Weights of a small transformer language model.
Size: 2 heads of 64, vocabulary 3708.
MLP neurons of a small language model. Each row is named by its layer, matrix (gate and up: input weights) and neuron, and shows model dimensions 0-159. Each number is 500 + 40 x the weight over its row's rms, rounded and kept within 0 to 999. Numbers have three digits each. A neuron's up and down rows have the sign that makes its largest values positive.
After each neuron's rows, "fires on" lists the tokens most often at its 100 highest values on Wikipedia text that the model never trained on.

L2.gate277:406504538475503461522508463563478533544474486466439505527500525529405433475521507497534519496499504491439525511491496539476503569454493549541498487527532523542499529506508569466495463531432585453486467555493502522411570436533512462487466531437386528449533526523489550482478472540494520451550498457553455508496576542435546504454475581517468531541500522487474465530410483528532497523415526529523450540588507448527430474505520413508504490469495452500514426508540450527535543483494493
L2.up277:463553476518502513447453464474553470513532482477492450531487511574488462570499444510484518503522469510467473495513492494421485555501494617463473502501533474455505551488469576479462463498459596502467456563489436443517535455600495422504525506482507435433491474523487517467446499501506487523460526504554524486420445512554462517462473558538528517491526544477477452525426521507482523541421481490492429500553400455522496481463443434581525464483455450535520510463529514474437580550477502
fires on: "u", "um", "ound", "ue", "ab"

L2.gate184:534535512545515523482452562533482497438482463477504463549525463556516415504467555538543447509495561496586479488532465445485508494546555461495446495565458488505467443506512581599477552520464443527523453474483508495473560521456499488504515516434386571424475518526517480559547504517476521570459558504454530517443508458427492572485535523538512510549565430508439519504525518500497543447506450513485469455457457479473472488486459487608467493506456529489507524534488517481553476581506553
L2.up184:485448545504512414522464467441545467496490446541454588535514423507475486462471531535515496468518543510479559438442462479499520522522516475492513507458444507532512543521454542487492393515498474530552469499477523507505482569554466520539510420552503436512491576560487472497508468498467518519552526494560460518599512527576443495501565500467409522514453514473490486532456481520389489449565574517516490481504548515503513501451489448519500512484574550471549549509509422496489529516385471
fires on: "o", "ach", "as", "a", "idge"

L2.gate101:481522505541487507473464466417522476490525536493495499501474555504530463480540529489473477500508491515493485416485426522583526501467477476504489516472584451492556566472543477532433438470536580488537530447497480486527532550504559489479498532523480511514461491567446444523520526515518553434456570554513531541525422451419562452536550398519523476518524570560513479480480489464499541519503454479448563582520515536526443514498454538556513547538501581536574455546509545577477441473482543
L2.up101:476483542597541475511527510463460509508531501469470523497474468461485427581522510469571521517455566542582479504473497540550549536503479569524473445497504506466532515471508452546503435467528501509502436403469456499489500554559528424603524419556447528466453513537490421524546528453432517493487533511530546531532432532458538501458474461537518497523507515514401525511427506465515531517494487434468494503495496501568503556520460562495488467528498460496511599575531511513442455463491533
fires on: "th", "est", "ish", "rd", " first"

L6.gate311:512532509468581496563502464487496477481520531432505509502514478553481459430583554477527527464526504524623487425511470505467534530492506468577486484529504470575473471452449586522527511469551535493418553535502508494485574507569510526547471548584530514447491463515436579520487528522504471468500539555496525478531447494444463471507551470535422506510510486540456475488440493527456518455484482493451521435501526446497505512475558530437524463472501468523492597447573487465501441433468561
L6.up311:441488531487552529534542550523485471542490559492484472512532498539439507463542500481528466457507508460523435507511343486537429547484578410478479509497479396523470520488488469492508543482584493484434480436581498496465468443543544521488428521510562529476591438472508518496486458545484500466532534565485486518475460443452530494541529498506478492484448488541520515523454515451428535477507526537431508546461537488467455514542546479464504480430483448487416492443476498526434490462459474
fires on: " a", " of", "ie", "-"

L4.gate236:514559520517485468561490557440514499459596524481531464519511523507543486518495472546540492492512577554515562521582561489480481495513477550525513534454512576545538426466505542446487504515557494510499494556571499533521505508485513434498516506512563515502510572508531530458600454609566522518443498451454474448458484572518495453427510442486517523466574437515481493497482447452518504467476524511462397560496516599453472531501469512444503552533483554513529502585540505484531491515510535
L4.up236:462486543514512448573482465452590432562519434528451566478531501549521470492554482504498463520425563525529529546555570448505523517527549509480538559450505582569516493481505518470477517494503471515522512489559516564513504515473519533410521445538532533526467503508538468417588477535506468575471458535495513515523489509501509523569501484456500476497670476494523460470521511432539466456475527551475491443471478566530479496502435475507489506483508506513530525535499533532585450452488546
fires on: "p", ":", " by", "el", "ech", "erv"

L2.gate246:481467508521514547441514430559413490519504459518469560579567513475551543557417503456490440461553491535469568522507478573474458494531467482557508459524505523512471485418485482430523480487545567538483479504496464513499527502460514488439453488591547521491503484483452462522509531528476506503484489506522541530548466416449533557495556436522447505555492460542471512435549444464467459447424471449505410534470515481460399532533522481447467478482546516481546458477428519511529515530448479
L2.up246:475491514482513507492520458556487434480493488507529499581496482483485473489572515499449523510534432529474503469406471522473472542555444492480494465512572566483525457481498515493494444555456595498476561466539589567468517481472500536533456534554495459500519434517463533537477601529470484472456490548414545518519523481544505551478477463485435470603488460486508496529502510536511535504517526473578493592566573483503477478521466465456484536452504368540488481557438508439528512474477500
fires on: "ie", "a", "we", "se", "b", "f"

L6.gate201:477600495458514509564503537497479507507448516468447524459489534521569442523502520557573499477469498440465549522452433419500470465438527482563481481501435531471535560461527529462470458481475508521415445522515522529453516488466531498509567490467427449455476498443543576558529518532449515583561493511601467532437497458524465548455482467557470482496474481528555472455449529481401523505570520514480419546469476490510506506527477517471465492460548495506501494528466586463483515502506570
L6.up201:418486461553493517544539505485535487495429445514514465484571529498526462510503481501577496514498555409540424502477458413479451487480454483500528440526414465543530516487560485481486588534482500544486521563463518554486570453568568486497493566458471448468482492484443545555461534534519527525506469564484513521523473503481513527431459517483507494467528434581533478500477493512423479557532537428524495534455457528492479556511449472483514492537563540482506500441440467439464499486580588
fires on: " st", "in", " tra", " b", "he", "a"

L4.gate156:458510530504477508536491476545570573514503475513520494534526539470611488476556450538510532500539621499472526512627513533466478470482553514455485472442519505499515519450490484495508434525549547443514475491519448520450493520510595397542551469486569553499511466434538504524555533500557515503482555530465462470475465513481535451471551508483528610498486578448498479493499528528500511485534494499503565506552489545529459526491520528516521489537484557456545545516539515603492566436521457
L4.up156:558523459578534510512475465494443514496449470573427441477505555497541525464524458527463531523485566570523558501507472452550520449461500483524465490492535549490545461499558447437527462514401422516470499472487430525518495520527520480512569406463543547488482580481520481509463453461475489531469472529476562578513484512498524509440489489496497514486484518448487461463567485526500482482436493483402511459485496446447504438487541598462418498451542474457589501575468512471545502513528520
fires on: "M", " under", "In", "or", "As", "O"

L4.gate366:515437548582498519491524429416476506500546462516499427535476545578541522484542546507467494497575532459529514437553539583481535489538535494523531533607486497477561534565518489467439546553540457455500476515493555550494479507510459548494456503520599468577490470533447479504472535543520481492493483443481475492525468469489484514552513458514455427427458485487447499500478533547529449477561495448517434521578498539522520536524526499597424475446474512479433539459512559519530495512512480
L4.up366:475445451541532502568462503411497564550530550435486525465490463477510448539524559438536508542503518484494482502529516493472523523472457535541518508461485568561591541501499439444487523558479527428499486529519480503471449508489473520426505488486530521535452460560491538478496555573555556531437481490447509473454504517551452486488535508510421435462544481482420471475505578484535544470431548539508445509575577562580477491479557514514533500441575489517496561486458516492579515467478497
fires on: " of", ")", " from", ":", "ish", "eh"

L2.gate183:560502555462489402521480470531481526561445440532512443488547526478399560463516521539494572427447523520483548486502537509529425552492506502452517489447469459582439473530438472504514425509494512515501472540504449460526545509506513497550562468454494458444485494448563513540496528481507464516481505471534525516420509475601520530548549502524552486478472539489505461517520507423493491473500498471467484493452454550437463562480484536439519526552458556580422509567497465474446556552483457
L2.up183:504498518501477434586453460492513501539456557497526427475517429455453524507503522526574590506404531544537485528486555527495457516445478432462547468527510513600427460529515566524533502518515495503482459565518423493470507515494497508574555488525542504435467457517536555534484506497526495496479564477557547528464473430555484453425516493460495495497463499488507489477568540514501434502550464433489521489434500564442536516417504558460467532499465508462480481562514476468511519553539405
fires on: " |", ",", "ob"

L4.gate276:506564449499469531483465500387498538399542549458466538477425541485500496515483514574489506524502477531484411449501493524454529476449498420462521480549446489525482491567488576481508506439576488537468507550481419515543435478488481471475514482531531557470618497494470490468553502529443486491474535497566460446504521487519467538418493461457474533511475433498466440563474495479435506463542497531459516529530561497563534488483519545527460459572447527522476540474468588461495524512468512
L4.up276:455478446536488457472551562501471513471534617474473482531500566439413441494541508598466457474500420550476547558542518518477478524548554518455472446529530522486465521591512506435583507469519546545468493483526461528524572519481447464497459518513463580471535546443478506475453469524512546511505521540523472515464443494484564535526520448447565500496505488515532458526430523544534513501426463482502489488516505469543464531461516531565543541529472528449539467563444469532437460484542445
fires on: "s", ")", "ing", "k", "v", "as"

L2.gate96:499479542447529509564444505534477540514459538553492444457525478545501528510549568513532511472506436492445431459491577464501452515514471487500567470540524509527429481531510514441529561520570532507493449520430470459560574515505534444557500521550518526535497429520548473520487480504493447500521533435519474449512530526482517488490427465533474402546468503532473542554490424448532445541493442562485510413523519538531500577531509493487429565524497552556579492538566503499533553492464439
L2.up96:465525540465515500508525517433583532441455478550529475513486474517532545551575525448466484553499481510503434522558463542541570457468483491511513479443499479465487517483504473480522463417565532550563523517496487556434511547501530471473471505515414439502462409492489543543493503491550532466565588489460550544426531543483469508476455532496487449480540526508456451544486487521526490548540542441478517550500417543469543562503549569513447515475530545480543517545463610556569482496523470
fires on: "\n", "all", "id", "ib", "ot", "re"

L2.gate367:463467454558422413498529530499500517502523567480548452500497409530479475506556527479515538534507468486411421541466443562529477511479520492483573484500493467564434478489514488483483574444463495466445515599546525482488478466511570487544570453473482468487460469466515531508486569540518509460501499476513503453506569474520550497510564466455508530480522496548531453551445599532460545557456531586527562488487401477545531519488499535426432504517480522522502520526511531538466540512562495
L2.up367:528453508434457517491536487450460519488509503555506448452481444459565470512525541477481467519542503468506454511430514541553480477517423483507602519509565448444496441545512542463441542507492505508453453448596549467544476485468435506547459458518463432514485494532512483479502567542511464561550517451506575500505570506524524505480547501419527464487514466434543535511475468520497530492570517567528563532516479478518478531470427519528470431525590485568523498519515533575494604456486497
fires on: "av", "an", "ad", "ak", "ib", " Aust"

L2.gate276:505499512548489501539595435459546505579506470432553504490570514525537455508577589489417529484518552542550510547518576500450492501527507471486449512483505458474528536535490514454455502489467454500482515451492549582510469494410543442491505581513412552484520530582528542524527551506558539503509489511472556515536506532480547502481474497552463560521521586503516466522417561536524512472471502450585521514491519497499535453506398527537498534456541530483419523500552452500493493486543505
L2.up276:492457606516522522485543518430485530547441516492498466532542529530558434449477547439449517514463558493472500492507428508584466514486508511441480490430560511543509537454562470451467454480489528461527425510477517396539452593550485489519575462459500480488471434546452444521556515471537449491481459509459579532540514517456470461507430470571483487445456397493459555489454467526520488478478541480518466497497473507464497554480521497545434482518502538446495553534474557486489492469473499
fires on: "ish", "est", "ic", "ary", "eral", "ong"

L2.gate138:544566544521512521532486509479488535501580515542485465531608564457493517563429407553532454569495499480478424522535509471552479539550554499543579492467540508487524518593472447463456567549556503475483476476523469426482540540522560508496483516539476509562483556466504557569503553505463500493530477468474480463494519460494461451444556433508513499468489550471431542526469504492497495509485470439451539500478484505585499529508465479516474470437464474475550464430463513534504422502402496
L2.up138:569539436501536474515564508452518497538541479585510473506591493473529462505514491511484479543516482479467468545508491465594485565603514504542543504495512496474535460549479465534476520499656485509465400497505491499481433519414469480522535522514553466556488461523441530519549555542489555527558533475419415496455531460518494429477539470514520457510469506523477464540482522484499458506545531485558507543502508483548522549525420566487496551437447498532496459486508412493468493483488507
fires on: "ly", "-", "clud", "el", "ather", "al"

L2.gate49:438464544512519410420417466528468596480503477486531422534524516505485575506428502505529531480456513534437523419546439577489506492506440532472530467468549502537465503568523547504479560469494488434527465490487540481441480523545489486515573492533473512458452489481481566521504509549486505544523489514541508534494486506487478522486562504494472584463541501512430504438523512431524547518438481543537461502458503535415513530412494535414498498533511495546460549515585495516465528534495404
L2.up49:484537481516454455504409540442516494476511476455433396512525511541500522466545493476529515523518479469480561423486527552473520482538526490525554472526510503503396516493479488555546461489511491446489522427497485470542538457502529515520507543557476553461490416519494527558479442515526524551486446432573563516520466487447534464532495495430511414427535465438434473472429428503441579503529481595498481552540510509483524508502407480473477445474477436494489475500555490513543520537463466
fires on: " Aust", "av", " Ev", " indust", "at", " vill"

L6.gate14:461507493500501566450521481497445519517481513503523509509547496566552514505465482550487544460487494573446502486468598439475472477506472457492506533449435438554498503456548465476554464489442456539499527594532458549497543473498541466527445490477535474434463515396476524468517443527430527445465526534503493499452525475484430528481480452482466499490481545468477490521488511537435473484492468433510549525439509454461551497487483444426566493565436517495595520422518588476501421573486543
L6.up14:448426509575486492552430558483485539514479505496546487527521506485526423537492525492487519466531424481413486456546487455523510441510464519535508453461482439456512435501476461454566482649503520512448456439550532486521497525484506506526540506511434432497460537452562569465516454491501517440478452501479518464502464516478491551499470498505479500482524523501469480469400520471573536514492463495549521547535488518470464593434454472465553556544503547417500525492503529527450458406498468
fires on: ".", "k"

L4.gate310:520552509564497522465517555467398494376489540472491424476505507465472506547483507468511518559537514505497504490530505459487468430500543545529507520460512480473480422424503601476549484517511517506479489532478587513531545491502536452468546499452522514460417534496548497518495490517542592539485476493515493461430513513496608490525559433531541514443469483505504573513443453501472510445482448541435508533470491480577450576472453527505539483448496498455520460388450494503543486490500510
L4.up310:458539490491535482548479533434466549494481490552533465536489487480412480490489510491533515528527533504495502466508531487497516448486501523599565436447462557540464537508454526540525461604497464557537427542476449506481535411542432427519483558448509511451534530519474450487569543514544493512507544516464441479574591505500567527541536549492410443431502505454512474482496464504541579529542465548526502529459433545549515539434487495549466524427532534492492490503507484528521542506437518
fires on: "ly", "-", "S", "N", "B", " hel"

L4.gate205:468523445531426445514445580541441492492469497448534481537509564497495476533499487511530544551559517511526468464513533523547578486435554465557412546548474437439450515489553493475500419523479523464484428469547508530543601541510525508452533486457421483502546501458594528486442469515510436476466485513486534535462590466443450452528555500535487504463531493503501537554449502516518535488528460473510609518508513446471480500530494445461464450565529541487497501457511513538465492509455451
L4.up205:530505481545446465494493492474501525547463479417544516443427504578434474455468474483447515518544435533447494520470469491490460448537406422544509498514520528437498440605494580482535530531488542529524462491438551579516560481526505445503487456496509572506479501481529538535522456501498519505495539525561471444480548428532484535494561531553448497528419487548508403475500510492460493509511411534495564525483491468593525484477453485462525510499474542480513436456436530506469487501510565
fires on: "y", "k", "ing", "old", "en"

L6.gate111:405509506501466498579463468473496531434516454523545559505495530520563499555520527582537515450435537456505460538544474565520509427525516518482482528474493443436553458414559425502529516485513553443516464502531435570471450526503469492484466548544510510489469453494492501501497563554383570533481534582476485499517499510446465544485548519466507428530488511505518484511502441592481498516482480465524572551463470534493550518498477572483506505499448467470562536482489527519458572563519549
L6.up111:530572555516476527421565539532509447514539457496526537562491485474507483534562536489445441499569549510517511538546537514496545532498443484481581532502496587450503499497510572536477523461532472538438504456482534498512515514510481520579506521506439497477484454547542525461533502500536533553506501466414487410494512507479564512461544511494581474504523518518482556461597559522505478531472461405444516500470583474540532535474485521443512538468499487513417558503425590509572552497532491
fires on: " as", "18", "ly", " 18", " became"

L6.gate191:509514516472509478480498513515458490483478440531514477536555535424503506478567556535427512442451532556505539458464445547454452573521470422477590534495561375492519464414485482460506515545518510525552515522485481550444458462533479528466562482476525399521498571495531464527454514493503498518529524552498514439484540437523453526513478505539509492508503538530466526523497457473476451451516554517553459559513509581494506538547452545550505444429497536554488504505518510542575529526612492
L6.up191:501557508530463509576544463525425475497487494523452544540555431502442461508535483461485517405516481570564511505546478494471488537468555445509511458469530499475418489500480501534505510507528508495524509515486577462447543533534453481549449502449557563516579430534449512499518522502433541538531576527490425475488435440500499443378506454473461535535552446543448525546563509488597417452510521494509532518489507503499443478481523468473557495531485553510483549470480458456480489522551524
fires on: "ia", "ie", "de", "ce", "se", "ra"

L2.gate31:539487444515445491530518501523423533505546486431501568566544447543544443474523508452523512463487505511448509407557521495535471512449444508487529556592497453504440499511526550536486473509438472498487518595447508517505537469498444464561503561508530471553500549492532485418476539455567448538570461465518478511467505450410460500487529543548454534542413482442541492500493417462481446465503486473518505488473448503582547513539498523489487518520544522505562451464554472569552481545483513
L2.up31:523524480511493442469519558466477522449586446457555514532512438503483483510475598506484448515455530518513525489484439527562479530477427453459523561518493492472414481460521509499484482474449515513520495550489419523463489488470497525568516499473505580495597461506504474472527451512571510464492464426483519514512492492475476464540512532450533581469417562399532493585422444470527549470532395488515449514450458460545503486504518510490516477558558470538453487443567484495492504511562518
fires on: "an", "en", "m", "r", "ar", "ap"

L6.gate200:477494454505527524535507509488492462478534441445409456464501518497562492562454515564496535514524510430533483503462444511502465568516548412473468545487523541571485490526500472466484577510481520452491503506503475569493493594512525472535554487488553476542550478475530491433425517479538464511487451456466510541477522537550450437522525469605442500506466483490475496499526523422396462491523492462514482515509564505506462495387541511501479519542489546423503446484450550492401442459560475
L6.up200:519479536500495540424495520491552507552404442458417470511491511487527455475489538519420501467474484571535522459384464544446514530485497451458459436533483510505491590502504469569486516536453478528500483468489491567507470527458448498428489475432521464502579490600506558466508519477506501427494522501458462575555535442557494464460522530492498437535476517543433558523584490531531481527453501456506500512499479512508533472422494561509567524541499513506507460415524486470523501539493428
fires on: ",", " St", " in", "er", "ing"

L4.gate296:560521491551443570464557555563488511477514497499498450485526454498451593554429460483448499535494520564514471507446506520464412519483502583464453461533469470554504497530412543516502452503509479512538438606448455552541541515400512476494504532494532488487542537552518514496535550584505462525464485491532507471466466545498522501538568552494511523504441501503477529465564499538477441494590529487512506479432499589511479504514583525512474485472478521556528547572464558495500477484536441
L4.up296:555542520485576502437542478524516487511480480527539488437512513529547443515457515501483453514426485595515488564526453493442489453522553558481530493560511433570456501422537414464476562484485454526425542511456538524554494503431493485471562532486503480579469506443385502513487495551500454544521544558442482513535491505504508544525479534571449491596556521481504523473420465500447523524495506494470546481494525459447463524479458438542481443473457515545468464510479512495493504549450438
fires on: "s", "ess", "es", " in", "ed", " for"

L6.gate26:528517538604493468512501504503486431467495512487500502487490477456480494476465519558381489535463527547561442479493556543523491540551443453527526553519544565529571525506496447497536554495581454477516531437455446497468534568491507477505538521514486483515435466555507490366508517504464461450431574536500512501484492506487520469495509536482463530475476424483454514472540509477592553524500580437504515576553497509554476518418524480443467570510459560452483474434516462513498519509482510
L6.up26:501484589626492457540534531515462512449488489528471473534444562474517510487517511461515483453499528536495472480422538466451556414485525502543390553481481499437495543474497572524476551486490399505559473462462472559492523461497503484479545477525540509506549473578506459515537424487466457484483598500459468521507475483511500443513491541461536400449508483510456532409491488496510435486493495466532523516500465556505550454467465532432465526518502483511507530508437585461457427485518496
fires on: " by", "ing", "ired"

L2.gate214:476495578380483528430469499489477453585485494516432498424483499607540498511546467523485495493516586496502620487540496493525462492455501474526516538463493465525494481439475494537514470468500464580478539465490574530536507458508526448508558489453464477518496479494551514515472503458492449489485544518522470457502460479489437557441514435579500457535487468451481544432517523511452551494532415446434511551480408525518537481444499561534503478587515461530537522483519502500498461558533527
L2.up214:421523534398427469521513435547488425543465442517487511497519505557522461506547494527449448499491581463490581572506486527447488472510472398496489512397473500514566502482488523502515467556474554593477537475541544540512514461452465463528492611461538418546501495495503493532458524522500484495520515544592500516535522551492498548417472487514526469533460548450466488463508550489475531458471469487484483551525458475503497487461458492499505492540505414561449465483494476519529464411522510
fires on: "k", "ka", "i", "arn", "d"

L2.gate40:471515463518489448520506505464541527426480490566481484456537462512536443506495529586559463474545501560550488546550464489467438438503578428508499481494514503561496532467544495496460542470487534486500453512452536527385549559530523536455537520527435540480472522543489432468527518520484518434483501547438465525466477503510501504429544477551546483526434533555497483514494560556507497489440525445496489471496497425477513552485486581557552539514491469603472547498447495477414579565512458
L2.up40:505487514572486517490509504472532539545420477483460511562516552464533487501480497448494513481526512491438490481518582465492428437537452510475472506442440456516500509569546595547504530552520538479505533507556457543506485508535546499465456506529491454501519424596501534492469520499520474520420497548409547565532526464527522504453573530472562487545514502455487547466536495483472517505460517508541486400489460538482519562558411568562540437509592557456482565474512444459464481494489520
fires on: " L", " cl", "l", "L", "ail", " l"

L6.gate236:458514464539441543528447495548564502491480520486581417449468483556480473507438546505530527425416439435486543555441500573500492543462554539512584502509496491572461472525436507471429461505586555519585523544455510529507448562475500563486537566515491500486515460468493585463540519534511443490539554485535560487446544501525463495528478495493463507533527539439506500496519541449500501536471492493504484517503533420573441555530510524498574535450518450444505494492491538525474550493491459
L6.up236:464508441465545532533531492486472439483459487460489565449513586556476513573513521549484466573524543507435522394473470533521450493469549477521514484520520467508568517475495545496522533481529543495524506483462434532583484440486500558484550484489532529474463479476499449479454554451556468512480471509489407514523495503496467505448595552524464532430531459554547491534446489508525474557491461529386484481524444510527488485505479474564525490545438455544556534537546546495590420469526532
fires on: " |", " or", " and", " /", "ab", ")"

L6.gate215:504504471472511519433518471518465501522485426545496482541506446497475378498549510514474534459449538558524573464498484514504464514547485484484473478499575468534541528568538514454501533508558485543494472515527541509502469512530434512503472509560501551503510468490564522502535508544422508411485507483452526602483514454390507435424483494496503571469424472555511546494487601456544445477412553497518522442549556489502529475407485502453516516486495534489459488515579574487491489480462515
L6.up215:508516431512547537507527532514501453508487488520486432550511466485489512535487492561530503552479492544502499530613515531427478499534478514571595523490422557514508535568484511470522493473495490511515573494435474508478513431550555621554415540480543543566517475493525481537550517515460499460554564491532562489533488478452509517444547527472527456477469440528418585521450501522515505478539540482526489561522532530429475475465521528521473494481508507505482484529463480476395511574412537
fires on: " a", "and", "/", "ra"

L2.gate17:558479492524478502479497522478497450545535452440529467470499502432485513537441522467571495519444503492478474443489577478508508492439505556433543496490589486510533573540470458574438487595551544464569515519525498526465515575421520507499538521441555519559472475479542499472569535536452479490536519584554572567533520584476465486503478434475563415471506566507513543487484501477477498455532502497504503425476500596466504466458500493521451469522570568529500497524470485533484539467497502
L2.up17:527502514520505460494512428546516487528507455579438434502552569484501520505434536485541516536489545445501532575521495509592438478478499504411435487504420482508540535503548427491463521527537514488535495516499501463443567485555437538559502500459552448585514477489488458552558429533482510468493441579515492528490488496498575484451558551528500490482495501468507502489495546524474458491519472459508539388430487529512511492529468403516523576474492523499469484475495473597441444553513515
fires on: " |", "es"

L2.gate21:514533479462452514469423522569460518587557517519484526564504483464523512452480477556556578517501531495526482510513535470461484474438449563458490545546478497569467500523461488486490507513471477496544502504431519552477521554502464458454553441458518534524497495556509583532451528462505497499539550505537567407508470501436492551452481465566460468504479555512521454537535516394577532501507442509522477503477416486475489482496485490522537478578571564523473395480498533569458544561518536
L2.up21:478500532459483469513569577477410436486557505525488490461611487521452540515442500570548523506460520487471513500472562499531521553452458560540499478481527474492486491546495506494465425546568483507500489601486495536511531494434498465565493485485490469459501487529535447456535501518529459507527498476573547583540494465431500441500491501469445502462598392447511545493547483481483489496542461525465534440502496509449536462555493378507483495547562499526465559509523451558511499464494459
fires on: ";", "'s"

L2.gate33:474463524512598502471471467509527515503498473495559559478533456525495420532477579557478477548478480457509470481572468627537491533550456504515533508499589463567485468534522516467514472449459467483453478461459489483413462502516499511532536462493438476511552450589533454482507550554484464492544543521469497487432513543452504448454479503522552525454418551527475475495472531509422549413486546470526504556487547447523546509519450479466447440468483540449451516449472481473465438472472498
L2.up33:418465516499520454495524467556527494543533479505506610484443528496566403530460508585526467554452464558502475496606487552487477501511536413554522479500533487459519499509471538531434490553460515492474525449473460484467452517565492554527473505513499509542484447520584485453434547473482496412474545501450502483532503549462562495549518475525528487416520550538479547471414482491514550497465468456462510493418501451569520434459549524482476479516561484486475475539494492512564485454516448
fires on: "ed", "ched", " founded", "amed", "ased"

L6.gate204:521502510475509452493423415492554473511497583517504415501445487522470511478455518503486506495485504537504488543498516430446503538466537517407524489527533425521527482525559542460484476439500450597496513578521515505503504464467536516511527505561411510472550530553523457505501505512505534454536507467496546536562524433516553482441507516541590548546451447480448562397464450537497509463499491458498444453563515503438498498522529498458537480473523542504547558543539563587524524576453477
L6.up204:517540485533443531551538452512480417577409443517491480540514480438515545528579539513529489494477577532476539431486501502489499557499528480492538558476489507491553495377545463499512547558508539406483464503553516530511584522501520475461465452420545518455470517472481494447516575462464425525489466450491531481429471581480523560482522452482540532506564524472514525499526463457460518519562561530447487526519531550550557464509476556527487512522517436469517479535497506518547480491562551
fires on: " as", " |", " –"

L2.gate145:469516457488489555565511504500576430524572583468493493477483463479513493520589501499448511491514483519439484497498521470506540478486533511497538479483511510510553517570448495513423535445558494525476517549594494508544438563480531471520480528467553552544497522566547545444479501578546496469512572541473459533422543478491543420522539508478415510522498485515563429543527540541411553433472439470462508503456507474513508466508534493457522539479531480381562462433516491500514490475451505
L2.up145:501510454465516515522530492537538461486573518506453503443418447503496520516514440481492470448534431510437422515482459525534505426459535453480571447463474481529462522572443454540546501482510503485548505552503491493488563556498506498526603558463497413596501432548511546502531551539478490539509458498550481480484539567467513476475503538491476461484477546478538478556477553538437561454509480472448513539500542442525461427530543560413496522467557436477514503533546445483476509508436451
fires on: "ic", "ient", "k", "ible", "ik", "tern"

L4.gate199:535503565518505514491506538400497513517536502613584470478484483497517492531390509458542497519495454440442469449477468503506527492466406515450539504555501471593443451489425496506477473502509501544513505502455451448485559528430512490509449513489473493481496414485459456514510444547508462464520445508498453550530566476543496530524503540518451523539501491524441467507445479510462421554435553574508505506531519559540510537476506474540511585477430560508454523497562470542501539537564463
L4.up199:489579504506434419498502464427459460524503467522486463466481469517491476495493453444541508527498496482470477537532476518509533548522507467471526524473514523568476479440396508504554503479470502488559546476439569389481506483436599528561469543543485420500509476516513445497493419505496523570512463431523484540524545568535461564495450480483481502542452470533420442549450447490475477507428521537524479463533550527483477475421505488569505492383484545533492538480533494512475536466464508
fires on: "a", " ag", "o", "erg", " bec", "ys"

L4.gate114:428509483523435514486490527487447534533547541496505519511516476501527423530482506551452592544447494518438485536490479454486449525507449433486468518507537485481446565470558504456438533506506553475553478552516529514526426528511547542445509460566441523585576535444531442468620484520446499442468534483472514538490507453497486523446475474563481477486515558534468510614510482580471469589497539462491478553528487491465537413514478474500511488465444503494462522458472473454463498542457510
L4.up114:497546494469455565507523500505490470542473502460495495589504543463510451463470484463585479593482472460491509534503500468525453471474512494428498517441514472452525541426537542409518465491529492368505544479603504558487466521481509549445533493577532525524499509485480509520524503567448482478467556521546549495539546463483569496455517456528495494539429565618460485520564519552508512522494509486571538515503524468469477469491463508516511498499490559490575499454457539543519401526492556
fires on: " two", "y", "en", "ty", "est", "ven"

L2.gate334:499466503533517506524469599490457472484496481461584492524453501513477470478512478519552536517526542481504542398584533479603533512499481547478457453490510488494452498478461437512520461529553434517520421558497473473494515469534515443557447488432494479519507517458536460512499500466575446533440453416528416542487565559479569488495522542487510465570494443527556461552494451570454472467496525466546536459477402502489495544390500498507481506472542539530484548487510472495492487443458529
L2.up334:510514476504417533510510556483464485495476600438517468495489513516440532468492480493548519556547539514503556485538522492573486542569503536532568470496446492492377456533547494515474475508487457472496482507525550569510461499443550432576439457546511492551449547517551504486423460515463469474443442496508465492425530449550486577496435474602517536552470443493529545479454503541558441490546521458488490515461431506506429504494466501463484490518503495526421533495548474543513536454536532
fires on: "u", "i", "an", "en", "r"

L4.gate351:470477551513478470428494472547522465530441489492477458493477527431453497443484540578497538545442514490469566499561524488432498510535443554506604520502513508483561514517485496523527467487503467484435516580537482466527500436483530538502494515547580449466500467484526475506539570577492456490534505519447504577600520545523506473511402505496525488530491588555494514535461459496440533399479554513498486532432475424588556510499514547480464477505497456525531464492467506453541545503434481
L4.up351:471544521507438501444556493469518524630502495561500551446518519527481563528506545451443483489542519469541445474456522568487472478442501510438482410425461422518534578462536479545506492521502490536522464578583574509491492473544438544489519543482571477469518460493493510495470490522470495493476478468491489516481500536517474510473495464469436501445474587456517530561503465484547499490600567507446466483501514546516546476513492455521505524436395531488431522505540482474571514463447465
fires on: "-", " ", "/", " rel", " m"